config.toml
head_dim = 64
positions = "rope"
rope_fraction = 1.0
bias = "none"
init_std_o = 0.0
lr_mult_qkv = 0.7
lr_head = 0.00898
warmup_steps = 587
decay_shape = "linear"
train_tokens = 556400000
MLP neurons of a small language model. Each row is named by its layer, matrix (down: output weights) and neuron, and shows model dimensions 32-287. Each number is 128 + 24 x the weight over its row's rms, rounded and kept within 0 to 255. Numbers have three digits each. A neuron's up and down rows have the sign that makes its largest values positive.
After each neuron's rows, "fires before" lists the tokens most often just after its 100 highest values on Wikipedia text that the model never trained on. A number after a token or word is its count.

L6.down765:102122106138156149135098147148083086067140141111103084149070088138136154131108151150143117131139063148149121149134124091136116168098139129134102147109092115091165139143137127126139168098131120108166154093143130121101103129156135173178098153116129131129121156141142132138104135121124067115126091088152153163095147160126122071108156129123129125146084129128103140109103104138084134127133194154100101129149138110123143126143129157154130146142153143128093120089126136170119120112133137162126136174178092123115163128122129127120141117149116138140105107130133124073111113122121116114133104117151138146144174177136109092088109097138107126138148108132117082108143132130143115153151140155145154140139125123102085124123136137144144150143102130128107117158142169103127126121150108
fires before: " |" 49, "on" 7, "w" 5

L6.down648:106159144135115192104168100125131098104174085128072119163150100141129147133118095153130110174122113138122120143091168146134159122113131120156103153116139131117100120129128120139108098103144114088121178090123118148139140125127133112125165163106124123131115132178146122089106120125123103110135140110143109177105115109159125102116154196139137131133103141115127138140141073136103166108139077140154102105103129158128125127126099126113102154136092110132109142107141141093175141119072157152108133149141082139104153144133122158111136125125130102100103098158161145080103136111124145148095133163078144136105088124077176149145142121090177086108124145099167171124132181143112123120167099077109131119148112147135134103094118152145097136114097136110104139117122154082150141131106159
fires before: " 1" 23, " 0" 12, ";" 8, " 2" 7, " 6" 5

L6.down117:093122104178106127109129122145096146146171134121105111097147144155119127127141166125115173141116158170098062162133123137101138132122126124111154104128181140131117123121115107126134156125138131140126133128106118096124125113152164123159098138168134105110142122087129104166119143133142156163130104094123073144121149100142146166102113148124090167125150111131127103117131142130148109157122148124142162146135099166090177156138155090122118118127136163155110120158156138095191151121124118151180141157153130179214099132151134133109171102117148103107177157124161099164121162127114160110112158172135153129168108146132162109134131131109098109143107190113125098126152131136103139137133106082126099091125090114161136131129113159150082143115163172126182154115122120098111124115133119
fires before: "s" 27, "ft" 21, "it" 11, "y" 6, "sh" 5

L7.down7:138127125147124162057133099143147136123156086106151155126133117177167150134117132175163102145134137155123130077118126087124132111156121173158103125095153121153095133105161119113136152167133144136116151091122115168130147105110124158137125087111127141069130106106124170152110150169125130119118133118126153122130134132106112110172130106094119138138162129108105093132136115123134121164097174151089085135119100122128170177184082141159117155161118175136118123078116116165188108115142117111134165135124129120098125132084102122152142131091103105157124134106103116123133128141150166147182141166127131160137122104096105146110160153154115123122096134102122108159148115138101141160133118141108172120110134134159161120147109153135149128140133147078144177155113159167125096101175117
fires before: "in" 18, "ment" 13, "ip" 9, "ular" 7, "bit" 5, " the" 5

L7.down348:126089111111137130099117117138110128113117103131137138142188134115096124149086143121132078114093129138098114139129145105104100090137087093131142150103117145144100129096141127148116159085155167134166156082155138131125107150148116166109138178158121154112081134132130112123119139119097147153140108119148164170137122174130130140111194138093135139140112132155155126102130128121114113170108114080099120154130123134117101122117046124168154099110141150124105191145157123116100106075166119096160127171112130121157100131147127098180089105123158119116134129116106109133122110108135119105107174136191139152144127138154152119142081115126124139115130170148192125091133157100150142132141143175148138114127129144125172102106143162136141163135109165121117099151115133182173092141102163
fires before: "ing" 25, "\n" 15, "y" 9, "es" 6, "th" 6

L7.down345:128182134140163097108135126092130126149097137163121106127105112099141088125141148137115162092117132138136122118182132102090104156122114109107126112120117130120112071131118109150148102155145116132147109164133151173102118118132120092131129147114094109091111134084128156102109105131113106115112129178120143124126132120137115097126186114119164118151176166148138148127093097138162162113169103111125150094174156131127154161121196132164097094148177168158142137157144093126110099106158134142156125140118133119148156124129130142146124095161174143085069149144112107137148137130085130139153133148081148112123121104122099114150156167154131158152079089136102127159109135116123166151128110088096154134129117145136163133104196111144124138111132103119127114114087122148125166127179136
fires before: "." 27, "e" 10, "ated" 6, "ic" 6, "u" 5, "es" 4

L4.down505:124145128133111142122086094158105133102129135121136146170100136140154120145145147149138099100128121107130133158141086094125080166106138126114120143181077105123133112184133115178122100174123114121093100086146159116146122130115097143105137085128157111112143133150128146149124134097160059144136136152107168150141113070175132170152124123106138121122125123133161092155120125113146121132155120132152122123117109132130145127137195174138144104130101135120101174118154067178147118114133142111125121119084116141077136133126091151122097100149122144115111144117139117094118123152126160155133149120108168161134112164116174147111121096115147157136176153156150127130151127133126116149100153134148104141111124140174128114181137111177132108100105153122155133130147124101158125103163120
fires before: "\n" 76, "oc" 4

L4.down273:084121161111161105104088109167173135118132157132165123127134122098141145126136163136127103087124109139093101118123126136084095135125139117142111131101102088143144154166166146147125137123104138156133158102184151135173102145120149138163154168131100131109096136118106073116105092112127150126158120086107132148102114134146151125147155128156083108123110130142114095103158128129133129119119140127132105143175126107101116131147113149137164127087127142146076111116116129141114146082134180139157151138151114121160151097157148092116154090126125147171097125093147110154145132152100083137092078114129123108102124112132121117137093177107118090134127144107162138171165156142112195116093122157119110126089122131168125136113129111112139138108134103107140127104152140110103145070144118
fires before: "ist" 13, "es" 10, "or" 8, "o" 7, "ing" 6, "ute" 6

L6.down729:174124124112161117130137147084123133107126127090119137138147128111082088150075124114171137183134166166132116116133130103159153151143153124163139130136155149082128137162132113140135078130134066136131147039090107152137112136103140143109096109123154147172082102130098101103143132137135136139080136148165121136129121151127093133109140154076133121154134134088153123127150132124111123145155088139110096114138148100136115123129154119126094106140071116112094116136178133106108148107134154141149128191132137127145115133115107181147139093081132152112125139125094116171113125116136103158122082110145151151121098114146156144098116106123097124144110135163157137114151091169128153117155136149127149133110143124156170140088147105139132160096136131153120151122122110110111110151168125
fires before: "s" 29, "y" 5, "il" 5, "t" 5, "d" 5, "it" 4

L4.down399:110098154119075096120120131133120098161161165095091106135149119140146131131112127143098172138128120169111104162125182156165128124157113097119104128129143114124143125143109141162133163094160140161069132083107167102095175125168118152109125086079137095123129114136139132088069151140132111135166099148160166137149135123146092121088157140123083112114133131131135125130124145124142129115154087104167147143140102185102113118103227117164094150165127109118131133135136138132113123158098134105137132143122139096135143128134134146103135128104160119135090101142168094092131169170125111130113110136093131125132155144111141133137121114115133116164138163153152138120085117142134139128157165142145091126132134134162136123125126126149145180098139111132141139125166106145129138114156161
fires before: "\n" 37, " a" 25, " an" 7

L6.down471:172145131124162122089141124138103121190134157126117154153130125120103129086170144104129121104140159108118125170106131128136119093131122128138129140148111131132144127107142161135113148117115194149118147139087157101112155095106128119148097148085077139148121133149137155143107122123116103099086070094117128185118149156156126139116119107114142153148115108096190165127160156109090121117139186103127160075138117164154111135145102101178127107165125157135142126121133143153153110136112131098118132116126129105098112136102118130159155101133117110116134086131140140139100106120166124118171104108140127108131148162137115167142130133119129134151162111137134121125119150179069146086174111115128116100103167115158125130092111123117085140137098116076150122145119122101157144153101190
fires before: "'" 24, " 0" 22, " |" 11, " 1" 7, " 2" 4, "ed" 4

L4.down739:163151128167134139144147128126160159139107128152154096116116131133170096121139149129126130162089114125129098106132168144114133138141136163118159097137121135112124156116186146117119109101133102121128064129080135109136114122097119188116117136120135138115112094112149106151109131134122146130107103105136156115107131126130127124127128128116115136144148171148100131075124113124114072130153143137144069136151132138160102172115255140139136100136164114167149101123107122123172093090112138127105146158109136129153102115095094150151145101131172128123134165137141132110100106097131143120091093151128121108127136134154088102124135123136112134139148127167113123114117104116143112182150120151134119105138120093106125091137145149164100204140148101114127153149117132122094114139205126
fires before: "\n" 100

L7.down283:146135146101143139150134079143110131100151111165142126087121176129123123158112131106125095170178124134138106141152124116122109106131133144092133142099143105107136164134127138076131165132122111172090118132114131142117115082162133174114137108142156124114138120128119082124110095140147112080120124118110099141133136113128127123110115146175115140095098141075126134117093130137107125129080138129092123088153151103172085117110017125160111163090090150135146130156133120094147092151142120102137097124139124122141110175126114075133157141125116151106102098153118109112089142136128110093160144136138114114139131142134129098151144160100130142122111078114177118128154137116171164162121126150083103131124107162116151116123141130122142123090140112147089124086099154141147090114126090
fires before: "ur" 23, "ure" 16, "y" 7, "or" 4

L7.down40:095112123100147161127122105099099090160167139115131159118138115170142140118125115097122115138098127143134099168130125110116137150141137146075116107138113130122118126182150139126164145121166134156121110138135145118124144146136094156169125135159088142143124143156114132142135108160145146150141123123157139078122107079144142102100124175106113104136086137113069101139109151095129136134116112128168111148122134149131122124140133146133155118105135124128120144128169130116127130110104137125120097164119149127162113133114116122125159097110136109169141099139150097156104119134133114101050157155085140136151119108136106141117155154105098136167118127117126103130161143148094170125096097110141127069123122144120144144110181132095131123165155172117099108132151094117143138076124097
fires before: "s" 25, "u" 10, "t" 5, "ual" 5, "ity" 4, "ers" 4

L6.down772:088126123138143140163148145173127118139120120151121108145148136139166120135119127095134144057136126073174115158160109115117129182137134122148114145105116095115120109164162159139091103089149084155133176135131128179114098169124117091111105149151122101119124137125119187192140107102139123146127116162128105111124114186147127128149107137104127109094110110154138102104162151101152139146124134152144137098084159115101137073129112128139145114121115120140105124140122116116120130115111131113084135175144136135126101137120183103090104110129085088116118118106100153096132120142134123128124105142158130127121164109114104149185129120093134149109136121179128143068132117169116105116148118109117170105121158142105126138133167082114085096141080124130108097121119153151112158071176147
fires before: "ent" 11, "ri" 9, "ant" 8, "or" 8, "ing" 7, "o" 7

L6.down582:145124077190127119081125183174148131140160132136155143148162126161123147113132112077126135150164129087142145118169134139084128111151129147121097137147101136139091122153148141123126095110141124059130124098153125098158146116122146109133145143111134117080134179119108125087103118119106127126133159118093091134143100105159114101127179090120136109133157132189122109165102125126126123137132123132146127095167125135100094146122181099136153137176141117124127135114146174115149112121135133141140168124106133110179131089129118113117100111114135130122119084139133110118105138154169108119177122113133138101134144147129120121146140116131093140110079133093129118105121144085154113098134085100110084106099135102125121099148133135107140122142141170133123156141139096134149169161137187
fires before: "|" 27, "20" 11, "\n" 7, "|---|---|" 6, "T" 6, "\"" 6

L6.down113:126157074119121138152118137163183154108100138156134153140144088117126137143124173090110120085090131133119109127133148089183161155113146145163113142109157141106123166105122161113104174100093129110141158131142148163075192111134139128120152126118123184158119084148167146099109082133134095103123107112123148160138136147116123146110127116108079108117144151124102100135150132124100113167123115129130144116088139134128104124126133128113122127135114143181128133124151156145154119089148143181118082100126158117169137134084122133118158142099135107112178138123119125160105156113145118146148094102106115136097164144121123167143092134138132115141102158151127147127150132125128132102090107123138146147138153130151094160107149112116166110155080119121105092096116112094151192113115125
fires before: "ur" 23, "ure" 23, "n" 6, "s" 4, "ine" 4, "id" 4

L7.down22:125165110142145145141145140119170166123126105159158139107107102114131127141093163100142153114147078149127126147099139108169135129107087124150159111132101165121091123105143111121108105166117126106119155134087117128122131062157110117126130095157106116100102151136104141119134120077079122149152153109121115140120141161127083145143141129125130174108125081156138112140155144122151116163161164158161107063128097108132125149129116116152080156084090125113112081140120095169117146123110167104107146146155157114155133120165108107092094167125137119123170113142143162121155165134170118114119159104128128136115094124103115157126139086147160107129137107121129115144139203133165123125130080142156121132109153121141096076133080106103143170131137163108138146107102082150160128133119151
fires before: " he" 21, "," 18, " the" 16, " it" 6, " she" 5

L7.down491:118114089151101081134165094131119134095106160140139120117140133107123125142111089115119149160116131119132138101093108091118116129153117147171131076150121145145136125120134126122127138115138115096107087130117100117132134126156129155117156145130144155158154106092153148115147131136113114152146101130147126143148117142153089134104101133115107104126145102181110109096078122130095133166133094143142137107189112098130127143120144175144184097153122127112152132167100116125165114117121110144138130152125136111085146129097149139159115133097118142116149129126109184109145111083137077123103127114147129126082139152179104136109129114102062110077139157147130118149172152121138160119111113112087178158125148133156099108124127109069129099120145159149095060157117076077152153144146127
fires before: "-" 37, "R" 8, " 2" 5, "P" 4

L7.down401:151194114157125155131140137138128146116093116157133163106138136149141151125121093156144137116114128127171154161152135134109145136148117156123144147146111136181113112134076091107142096110111077127101142139141094108123160144157124070144127104134108129117110159118156158125111094161110117120149141113162161112138130165145162153123143124100137138148104155144187151107155107113134116172099115083092145149140143121169131165142191129144156109152138100137139115151102139164102149108112137148137092147127135199156120131163148136097147105133157126097117135150118105113106138108119096104113131107140145143100118085140104110139137134100177149141122084147104124131115134113112145129096120203141108131119100131129124101136121100144150153142114095124153099126101078121151117103098154
fires before: "w" 11, "th" 11, "in" 10, "co" 9, "d" 6, "go" 4